MLP neurons of a small language model. Each row is named by its layer, matrix (gate and up: input weights) and neuron, and shows model dimensions 0-95. Each number is 200 + 30 x the weight over its row's rms, rounded and kept within 0 to 999. A neuron's up and down rows have the sign that makes its largest values positive.
A block is one neuron, or neurons of one layer that tend to fire together. After each block is what it responds to, as a language model described it from the Wikipedia text at the highest values.

L6.gate509,172,220,185,205,217,184,179,198,192,210,240,165,238,259,217,183,183,209,216,204,191,172,226,206,205,215,247,154,214,170,130,173,250,192,206,239,208,210,205,171,188,225,210,241,181,181,222,208,184,240,230,193,168,206,223,243,226,201,175,206,193,196,209,167,204,197,165,175,188,198,190,217,219,166,208,185,238,186,163,208,273,171,209,250,205,168,174,164,151,135,221,220,137,131,179,183
L6.up509,200,214,186,209,233,226,190,151,122,195,196,240,180,175,234,199,165,232,170,209,188,203,189,188,176,176,163,199,178,185,195,200,184,215,147,155,191,151,217,219,201,237,218,227,148,243,235,200,199,194,266,173,186,205,190,179,178,185,247,213,184,182,260,201,228,189,138,196,237,222,171,201,131,190,178,199,196,184,189,221,199,152,186,175,207,167,187,172,226,202,223,205,170,200,183,205
L6.gate1073,212,136,199,170,214,131,153,249,158,168,179,166,220,179,169,145,204,214,189,210,218,188,174,165,201,244,282,209,237,199,176,251,197,227,192,197,140,150,200,204,187,206,219,232,237,209,185,217,252,240,212,200,200,193,221,220,214,228,186,185,204,163,172,139,184,164,207,170,195,174,161,191,196,165,177,211,203,220,156,206,208,163,181,214,153,201,204,174,145,163,207,159,216,199,221,178
L6.up1073,188,174,204,179,199,205,225,254,193,208,160,187,153,203,169,192,167,233,194,208,193,177,257,199,211,204,186,153,250,193,219,188,163,152,178,140,179,209,224,160,173,183,196,196,231,185,222,228,206,156,204,201,221,212,229,211,179,193,238,145,194,276,235,202,176,189,206,202,196,200,210,192,244,254,177,196,153,207,218,213,213,220,117,166,132,193,173,191,212,188,202,163,159,210,151,205
L6.gate1374,213,169,215,199,197,203,195,199,169,246,195,188,165,162,197,151,197,227,233,181,172,163,217,206,157,171,170,222,155,198,243,212,218,200,210,203,203,205,246,209,203,255,192,220,223,165,136,141,233,193,205,192,213,199,182,215,195,185,180,250,187,162,238,204,189,172,194,184,201,274,236,187,248,184,171,200,202,173,184,288,198,198,189,241,182,201,139,166,156,169,233,189,234,241,198,214
L6.up1374,235,241,234,171,250,96,220,261,210,200,248,210,198,248,166,171,201,201,161,206,214,215,239,149,228,227,201,183,231,180,212,200,151,158,153,190,205,151,195,178,159,145,222,227,209,303,288,180,238,255,175,241,221,211,190,212,230,174,224,172,176,194,194,179,184,204,165,165,182,252,183,231,212,207,208,192,168,281,169,215,201,239,166,263,166,189,185,223,194,223,201,133,189,200,298,183
L6.gate1786,216,223,174,169,191,180,227,198,189,192,192,220,164,213,210,159,207,221,227,214,169,194,218,205,163,185,219,229,225,241,152,184,173,116,204,234,180,180,206,161,236,191,212,192,208,142,177,213,186,198,163,193,198,166,155,231,188,212,218,189,186,225,267,213,210,206,135,256,182,237,196,226,204,175,228,170,206,204,226,158,237,141,160,272,214,188,231,185,133,232,205,215,205,185,179,149
L6.up1786,228,207,187,210,223,117,215,171,172,148,237,168,202,211,177,148,170,206,234,241,182,191,318,180,217,201,187,212,171,208,175,184,141,115,217,174,225,215,154,166,200,192,223,194,224,203,195,167,183,136,176,266,253,202,204,231,194,211,176,199,192,233,193,280,220,234,152,195,180,185,199,194,231,177,172,187,224,153,137,262,232,274,235,176,158,159,228,265,207,204,133,181,211,249,228,197
Punctuation and pieces inside chemical formulas, protein names and technical notation, such as ( in Nb(CO)6, _ in N_{2}, Cl in HClO4, plus colons before formulas or examples.

L2.gate1137,213,161,207,183,224,217,171,188,211,206,186,117,198,259,203,223,237,198,217,213,206,194,226,209,157,234,137,160,154,224,215,214,192,220,201,183,247,179,138,174,242,202,227,241,219,178,204,209,219,188,224,206,202,169,200,137,216,218,230,230,183,212,205,189,186,180,195,195,262,237,211,257,149,195,185,199,224,229,206,208,269,223,186,179,240,207,173,192,170,200,216,226,217,152,250,186
L2.up1137,173,176,234,156,219,272,175,190,197,220,180,104,216,170,210,223,163,172,216,193,219,212,190,200,167,267,177,234,171,222,204,173,152,229,181,189,183,182,175,214,213,209,224,186,197,192,240,203,216,226,251,215,241,170,220,190,244,213,188,217,160,240,249,133,206,200,155,248,279,191,188,184,112,166,202,205,190,237,213,165,209,256,211,205,217,191,202,197,171,203,180,196,202,214,221,171
L2.gate1199,157,204,221,156,200,167,215,140,216,191,239,210,170,219,234,205,174,228,169,230,165,225,202,153,181,231,186,202,262,183,172,215,198,185,182,269,161,223,193,179,199,189,220,175,179,153,206,220,239,183,206,187,211,217,228,267,183,164,235,173,219,245,222,233,196,173,208,184,252,230,216,222,202,181,271,222,242,215,233,193,176,175,186,198,225,184,141,192,189,242,247,239,240,240,196,199
L2.up1199,177,241,152,140,222,195,227,195,236,139,189,204,204,204,232,183,211,220,153,251,194,178,208,170,183,205,192,199,253,158,155,205,263,220,229,206,167,240,199,185,225,197,179,197,169,185,233,201,207,172,217,192,206,171,201,232,196,161,204,230,228,240,219,190,166,142,217,141,228,158,233,184,177,159,166,247,205,177,223,198,228,179,221,193,238,193,115,199,198,222,208,178,189,292,208,195
Column-header words in markdown tables of sports results and track listings, such as Result, Time, Length, Total, GA, plus "time" in athletes' bios.

L5.gate76,198,185,159,197,155,191,198,163,208,238,160,174,189,165,267,221,175,218,332,167,170,248,141,227,276,219,224,228,182,204,199,201,203,198,207,174,215,184,226,222,214,142,159,212,186,202,190,187,275,163,197,256,222,242,193,226,164,188,174,242,177,206,224,202,181,245,161,187,199,143,201,177,183,202,236,224,210,187,147,197,245,169,155,219,254,197,194,181,245,207,246,189,245,191,202,183
L5.up76,286,143,200,206,224,218,162,212,213,187,237,232,212,208,239,222,141,211,179,189,163,161,199,231,167,188,212,163,188,196,170,191,216,243,174,178,238,165,234,158,226,189,214,205,150,203,147,225,183,206,188,209,249,180,195,160,218,233,172,220,213,264,236,224,145,179,218,207,201,213,194,214,217,206,166,209,185,221,213,142,219,185,228,169,172,191,184,217,194,226,259,192,187,206,184,205
L5.gate357,222,118,204,159,200,173,228,189,244,232,235,173,237,228,231,198,220,229,169,197,217,190,168,162,217,167,208,195,177,222,201,191,165,214,198,208,165,219,227,201,209,241,137,199,221,278,154,197,144,219,181,171,169,208,189,234,125,189,219,203,217,157,212,172,191,174,202,203,268,147,225,144,230,219,203,216,172,217,246,197,165,190,154,172,160,189,229,223,194,242,231,167,232,213,173,183
L5.up357,201,239,273,151,157,193,187,190,193,213,223,224,151,205,165,231,211,240,221,120,205,235,208,189,224,209,207,244,183,185,183,197,236,199,166,168,206,191,221,168,170,156,165,193,145,207,183,214,155,205,168,226,151,184,197,204,214,223,211,226,155,227,184,204,226,187,181,182,220,265,242,158,195,203,240,204,194,249,196,250,219,211,205,137,213,211,191,225,196,171,212,213,208,231,170,248
L5.gate403,184,143,146,202,241,146,169,221,198,254,165,182,272,202,234,198,193,200,219,201,200,200,162,199,210,193,147,192,215,256,182,229,175,187,234,207,222,195,250,165,149,158,197,198,166,201,255,204,231,196,145,250,195,214,181,254,215,163,182,189,182,173,187,255,225,189,217,156,170,148,243,186,163,142,159,151,208,213,247,231,154,189,217,177,203,241,178,184,208,234,163,197,250,195,229,174
L5.up403,182,202,195,179,160,209,200,185,195,221,195,220,172,177,236,208,200,173,220,231,194,164,160,168,214,222,243,209,211,194,264,198,201,298,181,278,239,131,215,272,231,225,189,211,201,199,207,208,190,185,186,212,180,206,295,181,188,184,212,176,134,227,195,166,249,219,234,195,178,173,194,150,190,142,216,222,216,213,178,183,183,181,167,198,252,247,186,234,200,192,174,179,197,250,160,201
L5.gate454,198,216,132,164,224,227,158,194,200,208,203,181,182,175,180,188,208,223,225,258,163,189,165,205,246,137,178,198,157,173,259,240,251,183,219,239,220,170,198,155,217,197,219,152,210,214,208,176,165,269,237,226,178,173,189,211,199,215,185,213,190,178,188,189,236,227,233,142,195,189,197,181,188,196,203,236,201,177,136,175,236,161,199,239,203,206,191,241,143,228,194,154,180,218,180,168
L5.up454,194,204,177,205,233,188,199,250,273,218,227,208,220,196,205,221,183,194,220,186,194,207,283,233,205,264,188,188,198,211,230,199,225,219,199,202,194,184,199,226,150,206,176,211,181,204,194,153,242,131,191,195,183,197,180,207,256,217,193,174,220,217,280,202,235,194,242,184,189,212,199,175,184,230,195,183,233,197,146,202,158,175,238,250,209,242,194,201,193,234,199,225,160,204,221,200
L5.gate632,168,230,219,210,229,184,200,193,182,198,196,185,213,228,216,171,226,220,194,183,200,244,239,203,187,242,198,176,182,145,147,243,205,189,188,206,220,217,193,203,219,193,235,219,249,206,161,199,227,177,178,191,202,164,167,193,232,146,216,170,197,199,214,256,195,200,219,235,161,192,157,172,162,224,254,216,220,222,218,188,208,225,191,150,150,204,192,160,226,207,245,204,183,217,158,215
L5.up632,168,204,161,244,252,218,166,194,238,151,280,236,217,163,145,204,219,190,220,159,232,252,169,156,156,222,227,179,194,165,222,158,267,191,185,221,163,151,176,159,182,218,226,205,207,202,152,214,184,175,266,179,260,209,190,148,180,202,138,220,200,218,161,180,191,198,206,224,178,211,202,209,191,200,220,186,221,223,196,198,227,211,176,199,191,204,189,188,126,213,199,239,133,184,236,202
L5.gate1222,202,240,212,186,226,188,223,170,174,250,190,187,198,211,197,244,156,198,176,213,220,238,227,186,210,224,218,224,225,177,164,208,187,202,213,183,197,205,190,232,232,142,150,178,220,180,198,174,169,158,158,170,262,197,210,255,183,250,198,168,225,208,195,179,140,183,236,197,217,197,218,171,155,185,204,227,186,184,197,172,212,223,159,200,158,172,173,178,138,149,210,170,168,187,174,167
L5.up1222,218,271,143,201,212,233,200,175,159,203,213,222,218,201,225,150,182,215,252,212,249,233,175,183,183,209,179,219,141,219,211,157,141,222,149,232,156,222,239,210,183,161,186,224,149,237,176,234,228,211,205,146,220,177,231,197,191,203,203,188,183,241,225,194,162,194,190,206,146,202,223,242,167,141,178,190,211,181,154,163,191,152,255,161,248,172,216,192,198,207,144,153,164,214,152,177
L5.gate1639,208,246,224,195,201,234,204,224,190,207,149,181,215,190,234,211,224,209,223,184,215,181,196,185,212,211,192,187,252,180,167,257,196,214,224,230,191,206,194,222,205,179,150,199,265,204,205,228,182,202,225,216,187,129,177,225,249,177,184,213,213,194,223,199,181,183,185,227,157,193,201,208,173,200,243,220,277,217,223,182,228,209,217,199,285,185,243,228,168,137,160,167,137,163,189,172
L5.up1639,228,218,224,216,262,174,251,232,217,181,238,180,184,180,164,161,207,189,225,224,238,160,205,203,175,196,182,227,154,135,225,126,187,218,233,199,179,198,202,188,174,205,199,227,212,129,208,234,180,205,239,219,180,214,213,155,181,196,197,175,158,228,240,232,232,215,189,197,187,180,302,229,242,201,237,263,231,168,129,178,229,160,218,218,175,213,185,141,146,176,200,212,164,220,205,179
L5.gate1657,207,224,247,177,194,218,223,184,223,239,218,204,235,166,178,209,243,224,246,188,179,194,205,195,178,234,204,201,216,175,214,162,182,171,225,179,252,161,146,231,238,212,152,258,196,203,192,230,286,179,251,190,236,227,167,229,219,194,216,194,243,239,216,257,202,195,150,194,217,202,190,202,173,170,201,220,192,181,183,198,217,200,168,203,249,196,167,252,178,149,183,202,196,190,204,172
L5.up1657,167,194,166,203,212,231,182,196,202,215,208,197,183,197,198,179,223,185,217,198,195,180,251,204,233,245,202,197,228,206,163,185,238,224,216,194,204,175,214,183,155,189,192,235,198,265,163,210,198,195,242,204,224,176,171,167,226,221,181,277,213,210,226,127,165,216,171,196,165,181,252,175,202,248,142,199,114,169,222,248,177,151,185,216,250,243,178,208,200,154,139,200,158,181,193,208
Column-header words right after a pipe in Wikipedia tables, such as Team, Host city, Album, Candidate; also score digits after dashes (1–0, 6–3) and mid-word fragments.

L2.gate689,184,219,193,172,227,233,180,181,113,190,208,197,150,198,170,216,227,210,221,241,197,202,186,234,170,232,187,253,266,208,214,204,150,212,163,273,173,183,223,227,183,153,249,241,196,210,246,140,230,178,199,242,195,191,177,178,154,200,195,197,156,192,259,213,186,191,152,175,258,228,220,176,240,160,174,169,185,211,212,174,207,252,141,192,241,213,228,197,167,179,254,191,153,179,232,201
L2.up689,149,207,232,196,195,159,155,239,175,209,187,180,204,211,200,181,198,210,210,212,166,184,209,217,214,208,260,204,221,237,230,246,186,185,210,278,151,178,128,170,227,213,225,212,232,225,245,193,214,193,243,209,157,206,225,236,175,215,200,197,191,247,187,201,188,202,148,213,230,231,225,165,221,262,185,194,189,203,207,192,224,242,151,229,259,148,191,176,225,217,289,161,213,219,235,195
L2.gate1411,262,139,188,206,245,155,205,254,142,186,179,183,208,163,190,199,185,183,213,225,155,193,186,163,149,166,151,193,231,205,150,171,223,184,181,182,199,196,150,215,207,208,174,216,239,168,217,203,238,169,215,205,196,189,210,236,228,188,180,211,185,174,223,193,194,163,194,189,236,266,210,195,234,172,201,157,209,160,190,181,191,211,192,219,257,185,248,180,216,186,191,225,235,178,184,206
L2.up1411,231,216,222,150,164,217,242,203,153,212,173,240,220,232,185,172,237,174,172,258,112,191,204,169,202,204,206,169,214,196,184,199,162,216,185,222,207,176,188,199,165,221,210,171,166,160,158,202,253,202,194,193,189,173,179,212,182,244,184,177,220,216,230,223,211,230,128,225,242,200,203,220,184,299,174,212,206,215,189,189,214,199,199,201,238,235,227,242,177,227,123,181,164,195,217,245
Word pieces, often final or middle fragments, inside technical or scientific terms, e.g. silyle-ne, membra-ne, anhydr-ide, elect-rons, cosi-ne.

L5.gate233,171,192,226,174,216,164,210,145,190,195,211,230,209,192,220,166,210,230,225,218,251,166,235,168,185,214,222,206,165,236,213,223,219,127,194,212,193,193,180,210,194,223,162,217,199,233,248,120,241,231,195,207,193,202,219,148,204,143,209,156,185,227,151,193,197,147,196,200,194,175,219,180,247,233,196,227,184,200,185,232,206,188,185,216,268,215,191,206,201,219,202,156,206,222,225,159
L5.up233,241,247,198,193,238,170,198,226,119,212,182,249,207,234,208,200,245,210,243,223,220,190,217,188,208,163,202,220,200,190,243,198,239,200,194,175,161,188,177,218,237,241,273,206,214,202,196,238,210,178,198,189,191,248,239,204,217,187,163,179,183,144,215,229,186,176,221,202,207,217,143,220,216,186,196,252,229,181,195,178,135,189,159,208,202,181,161,249,271,203,227,146,209,166,121,256
L5.gate1122,217,175,216,211,156,140,173,181,228,235,191,213,239,209,186,204,213,211,203,206,182,261,286,236,211,176,195,223,161,214,133,117,216,176,247,203,192,194,187,173,217,221,111,240,200,193,187,211,255,191,180,217,168,177,209,238,180,120,219,240,194,191,171,201,223,180,207,200,209,189,177,215,241,174,208,211,176,219,197,191,280,143,179,197,232,204,190,223,140,162,139,196,202,202,189,156
L5.up1122,230,166,248,240,192,209,221,178,239,171,176,245,163,211,200,213,180,157,197,177,139,199,211,242,253,195,189,165,239,187,257,203,237,174,208,195,183,209,217,176,201,187,176,229,210,231,219,225,170,190,189,157,181,182,221,237,214,217,234,203,237,199,229,210,216,181,151,206,233,228,211,222,192,188,191,195,179,207,145,211,241,190,187,152,225,182,189,201,202,208,188,154,206,216,177,170
L5.gate1148,192,162,211,218,224,244,212,173,171,176,167,171,204,260,187,178,197,196,211,212,200,157,163,194,240,207,214,201,232,189,210,157,194,203,214,160,223,220,206,164,173,114,182,212,279,167,180,189,172,201,236,195,177,238,248,193,196,197,154,225,181,229,195,176,162,193,261,170,184,164,139,215,227,176,217,197,210,185,218,237,194,176,223,245,170,217,151,181,180,177,250,171,208,249,211,233
L5.up1148,215,170,189,169,234,227,163,204,201,194,169,175,194,230,138,148,188,149,185,227,214,180,182,231,210,151,197,158,200,183,217,238,166,220,185,211,151,168,202,193,151,218,180,206,226,217,278,181,186,196,249,179,207,188,210,191,211,256,181,199,209,163,216,233,222,239,132,192,177,253,169,220,196,197,186,188,202,199,203,178,216,261,180,196,243,176,192,185,165,223,164,198,185,164,227,256
L5.gate1256,173,263,206,232,191,240,177,158,170,161,199,234,180,243,194,212,179,251,244,165,179,256,254,210,220,200,243,191,219,192,195,222,192,240,206,210,179,187,181,178,143,190,217,201,208,178,166,223,195,184,233,199,202,189,213,216,176,162,221,243,193,220,224,226,176,150,126,267,180,186,143,220,217,228,170,211,223,186,228,244,131,154,194,225,183,206,217,191,151,217,206,190,234,176,204,197
L5.up1256,222,192,144,166,197,194,224,203,256,210,226,201,166,192,187,136,187,147,189,171,221,196,210,237,215,244,192,183,270,208,157,177,244,234,196,181,162,233,180,174,205,208,181,192,233,170,237,167,219,181,201,194,207,187,162,226,238,228,145,182,181,200,283,201,180,163,175,201,212,191,163,177,155,199,179,167,194,233,173,196,179,211,179,202,245,158,170,192,217,224,215,222,215,177,160,198
L5.gate1380,245,187,209,183,190,143,151,220,213,199,187,196,162,144,173,195,192,187,176,195,231,190,215,179,212,236,220,183,196,188,234,219,215,202,208,198,215,210,172,215,233,213,237,201,242,180,198,209,193,166,185,229,209,200,186,161,179,195,176,220,155,169,191,178,235,226,188,192,233,197,186,234,256,172,213,236,186,203,234,221,176,198,234,160,219,186,211,194,227,254,172,252,189,215,168,214
L5.up1380,191,203,213,210,251,225,168,217,194,166,211,214,167,173,197,170,227,188,197,221,201,243,203,220,222,240,206,231,183,193,244,206,219,197,233,257,227,177,175,243,202,200,174,185,202,241,174,206,189,188,195,164,211,149,166,167,172,242,220,212,171,191,264,197,177,177,169,248,238,169,203,160,215,235,230,227,218,221,202,209,218,213,184,202,187,188,171,207,217,236,208,244,170,235,240,159
L5.gate1571,220,193,203,223,183,210,242,201,149,202,214,164,205,250,239,155,219,189,199,177,182,189,264,191,206,226,199,231,214,229,201,160,211,248,198,193,133,187,155,151,175,213,200,185,208,204,164,189,188,166,240,242,208,236,168,185,134,177,182,225,209,226,152,243,214,188,136,224,227,211,144,219,174,220,210,211,211,217,200,235,223,201,174,223,228,175,209,193,161,240,215,201,155,167,190,161
L5.up1571,217,247,236,170,128,263,175,233,238,194,194,212,188,179,219,244,170,191,171,199,178,237,164,195,169,154,201,181,252,255,227,221,154,193,203,211,202,198,227,175,183,185,205,217,175,226,189,185,220,178,234,221,195,245,156,170,188,205,241,130,216,186,256,252,189,190,197,177,201,164,168,194,177,214,258,161,196,188,217,210,161,167,151,144,214,210,199,187,215,196,202,190,188,190,218,159
L5.gate1895,188,194,160,183,214,207,203,228,203,162,272,207,181,255,214,157,218,181,200,148,213,189,187,185,239,182,204,194,228,221,143,194,157,198,159,230,202,199,231,149,237,203,143,200,240,201,204,217,193,196,207,196,191,173,198,161,227,173,115,250,188,189,196,200,220,135,243,185,243,172,185,211,218,218,225,216,169,198,226,203,184,225,225,188,240,208,174,202,176,232,209,174,185,138,170,180
L5.up1895,191,203,149,165,174,198,154,242,197,180,217,225,183,141,129,192,199,173,249,255,306,235,193,205,240,182,210,200,175,203,235,194,178,212,206,230,244,172,221,189,230,205,201,177,175,212,227,182,179,168,150,211,163,146,253,175,185,219,230,159,165,152,188,228,191,203,142,193,189,158,162,200,249,148,260,140,170,269,170,212,160,181,199,204,188,190,192,209,229,236,164,207,193,226,211,221
L5.gate1990,175,208,222,156,254,176,207,190,223,192,183,167,191,219,230,186,212,185,249,205,181,166,162,134,235,217,185,155,180,244,185,221,242,209,215,204,199,195,230,197,200,218,170,224,235,217,181,185,167,201,277,179,183,149,204,160,150,211,225,143,186,130,222,207,161,204,195,214,203,204,198,196,189,203,145,233,204,205,205,144,205,173,200,230,234,171,228,223,160,235,198,180,246,195,229,183
L5.up1990,257,188,147,200,172,184,182,237,181,156,195,188,203,230,210,187,172,211,203,234,216,153,212,250,214,212,225,167,196,151,212,203,206,220,237,210,162,223,204,187,172,226,226,212,165,167,162,196,197,174,225,208,175,202,225,179,152,180,212,226,213,227,195,211,214,234,180,175,206,213,208,189,168,224,186,168,190,219,176,162,202,218,136,233,202,224,177,150,182,241,206,177,223,131,189,235
Final subword pieces that complete a multi-token word, mostly chemistry, drug and gene terms, e.g. Prote-in, phen-yl, morphi-ne, recept-or.

L6.gate52,164,222,182,187,204,203,253,218,227,190,268,193,178,170,215,195,209,244,157,189,225,182,193,192,221,239,286,180,220,226,210,167,207,190,241,176,207,240,216,172,166,192,137,248,241,183,214,149,130,223,182,226,272,222,223,156,247,179,200,238,188,166,202,224,249,106,183,217,188,193,175,212,251,183,152,236,185,190,114,206,222,203,158,222,187,238,225,175,214,216,253,252,227,198,228,197
L6.up52,199,199,210,172,198,180,248,188,259,249,243,208,158,185,185,216,129,244,147,173,203,200,209,194,205,239,217,223,183,178,189,258,188,175,187,207,194,219,201,210,183,180,145,232,220,142,213,234,137,268,229,203,189,249,183,166,178,243,223,164,225,202,170,209,236,193,237,162,230,187,215,193,199,170,211,196,243,234,157,157,190,174,258,230,218,218,200,228,243,238,202,206,233,217,184,188
L6.gate125,218,125,194,226,190,200,205,202,176,199,192,263,149,203,165,255,187,227,256,191,179,246,226,199,144,182,219,155,199,217,202,207,178,234,205,171,230,255,235,189,169,246,201,231,163,196,222,238,187,166,212,220,151,198,193,229,201,164,176,211,209,158,202,225,211,221,201,172,210,214,215,248,225,180,220,242,229,163,187,154,240,230,155,211,171,143,217,211,244,169,161,194,205,156,226,193
L6.up125,227,157,146,220,161,171,194,222,219,232,204,192,206,244,119,186,177,195,189,195,200,162,203,184,151,219,184,216,191,205,250,159,215,224,181,182,206,190,142,197,190,237,196,227,205,179,196,222,225,154,226,252,178,178,164,202,195,222,166,131,207,177,168,183,225,264,199,141,183,190,220,193,248,222,198,146,211,203,219,172,150,184,186,163,226,186,132,213,144,154,223,240,208,164,237,242
L6.gate417,237,216,192,183,229,208,186,157,179,213,265,203,194,186,164,133,243,173,206,158,216,174,261,219,210,223,106,203,186,203,188,145,201,163,211,176,253,193,216,210,221,237,272,193,199,227,180,286,225,177,192,153,198,236,195,175,220,248,211,203,189,195,168,230,202,232,186,195,221,207,182,157,230,212,169,183,186,185,239,228,188,223,208,203,219,203,148,216,202,192,211,223,206,167,211,185
L6.up417,163,175,179,214,158,203,215,227,199,216,182,182,194,200,186,152,183,260,248,197,177,192,195,193,203,219,247,163,192,219,193,208,187,236,148,238,163,183,240,207,245,238,171,227,189,211,178,151,181,183,192,241,245,141,129,195,228,183,223,183,193,243,186,191,225,179,223,165,230,186,189,254,200,157,195,167,199,238,194,197,203,192,207,165,193,232,244,168,162,226,181,263,178,242,182,217
L6.gate1948,186,181,204,141,211,169,213,244,206,259,224,200,163,217,155,168,160,211,207,196,208,169,223,192,171,216,229,171,216,226,165,168,272,194,198,240,129,181,149,234,215,207,162,224,173,241,215,234,235,206,140,236,182,193,262,127,244,202,238,201,179,191,220,183,185,260,185,192,232,145,247,215,221,190,204,186,148,184,165,202,230,165,171,222,210,184,140,196,185,198,202,215,201,230,186,176
L6.up1948,166,135,187,170,191,211,201,228,242,254,233,242,170,179,108,177,228,210,209,218,177,187,221,183,196,202,201,173,224,216,150,193,181,223,262,186,173,199,167,215,176,236,155,201,207,246,203,249,271,178,211,211,231,187,245,213,225,213,238,195,190,164,174,228,214,238,229,210,202,197,174,210,205,235,202,149,165,178,201,229,170,216,207,225,212,164,156,175,202,160,175,218,245,152,183,160
First header word of a wiki table row, right after the opening pipe, such as No, Team, Party, Player; also No. in infobox lists.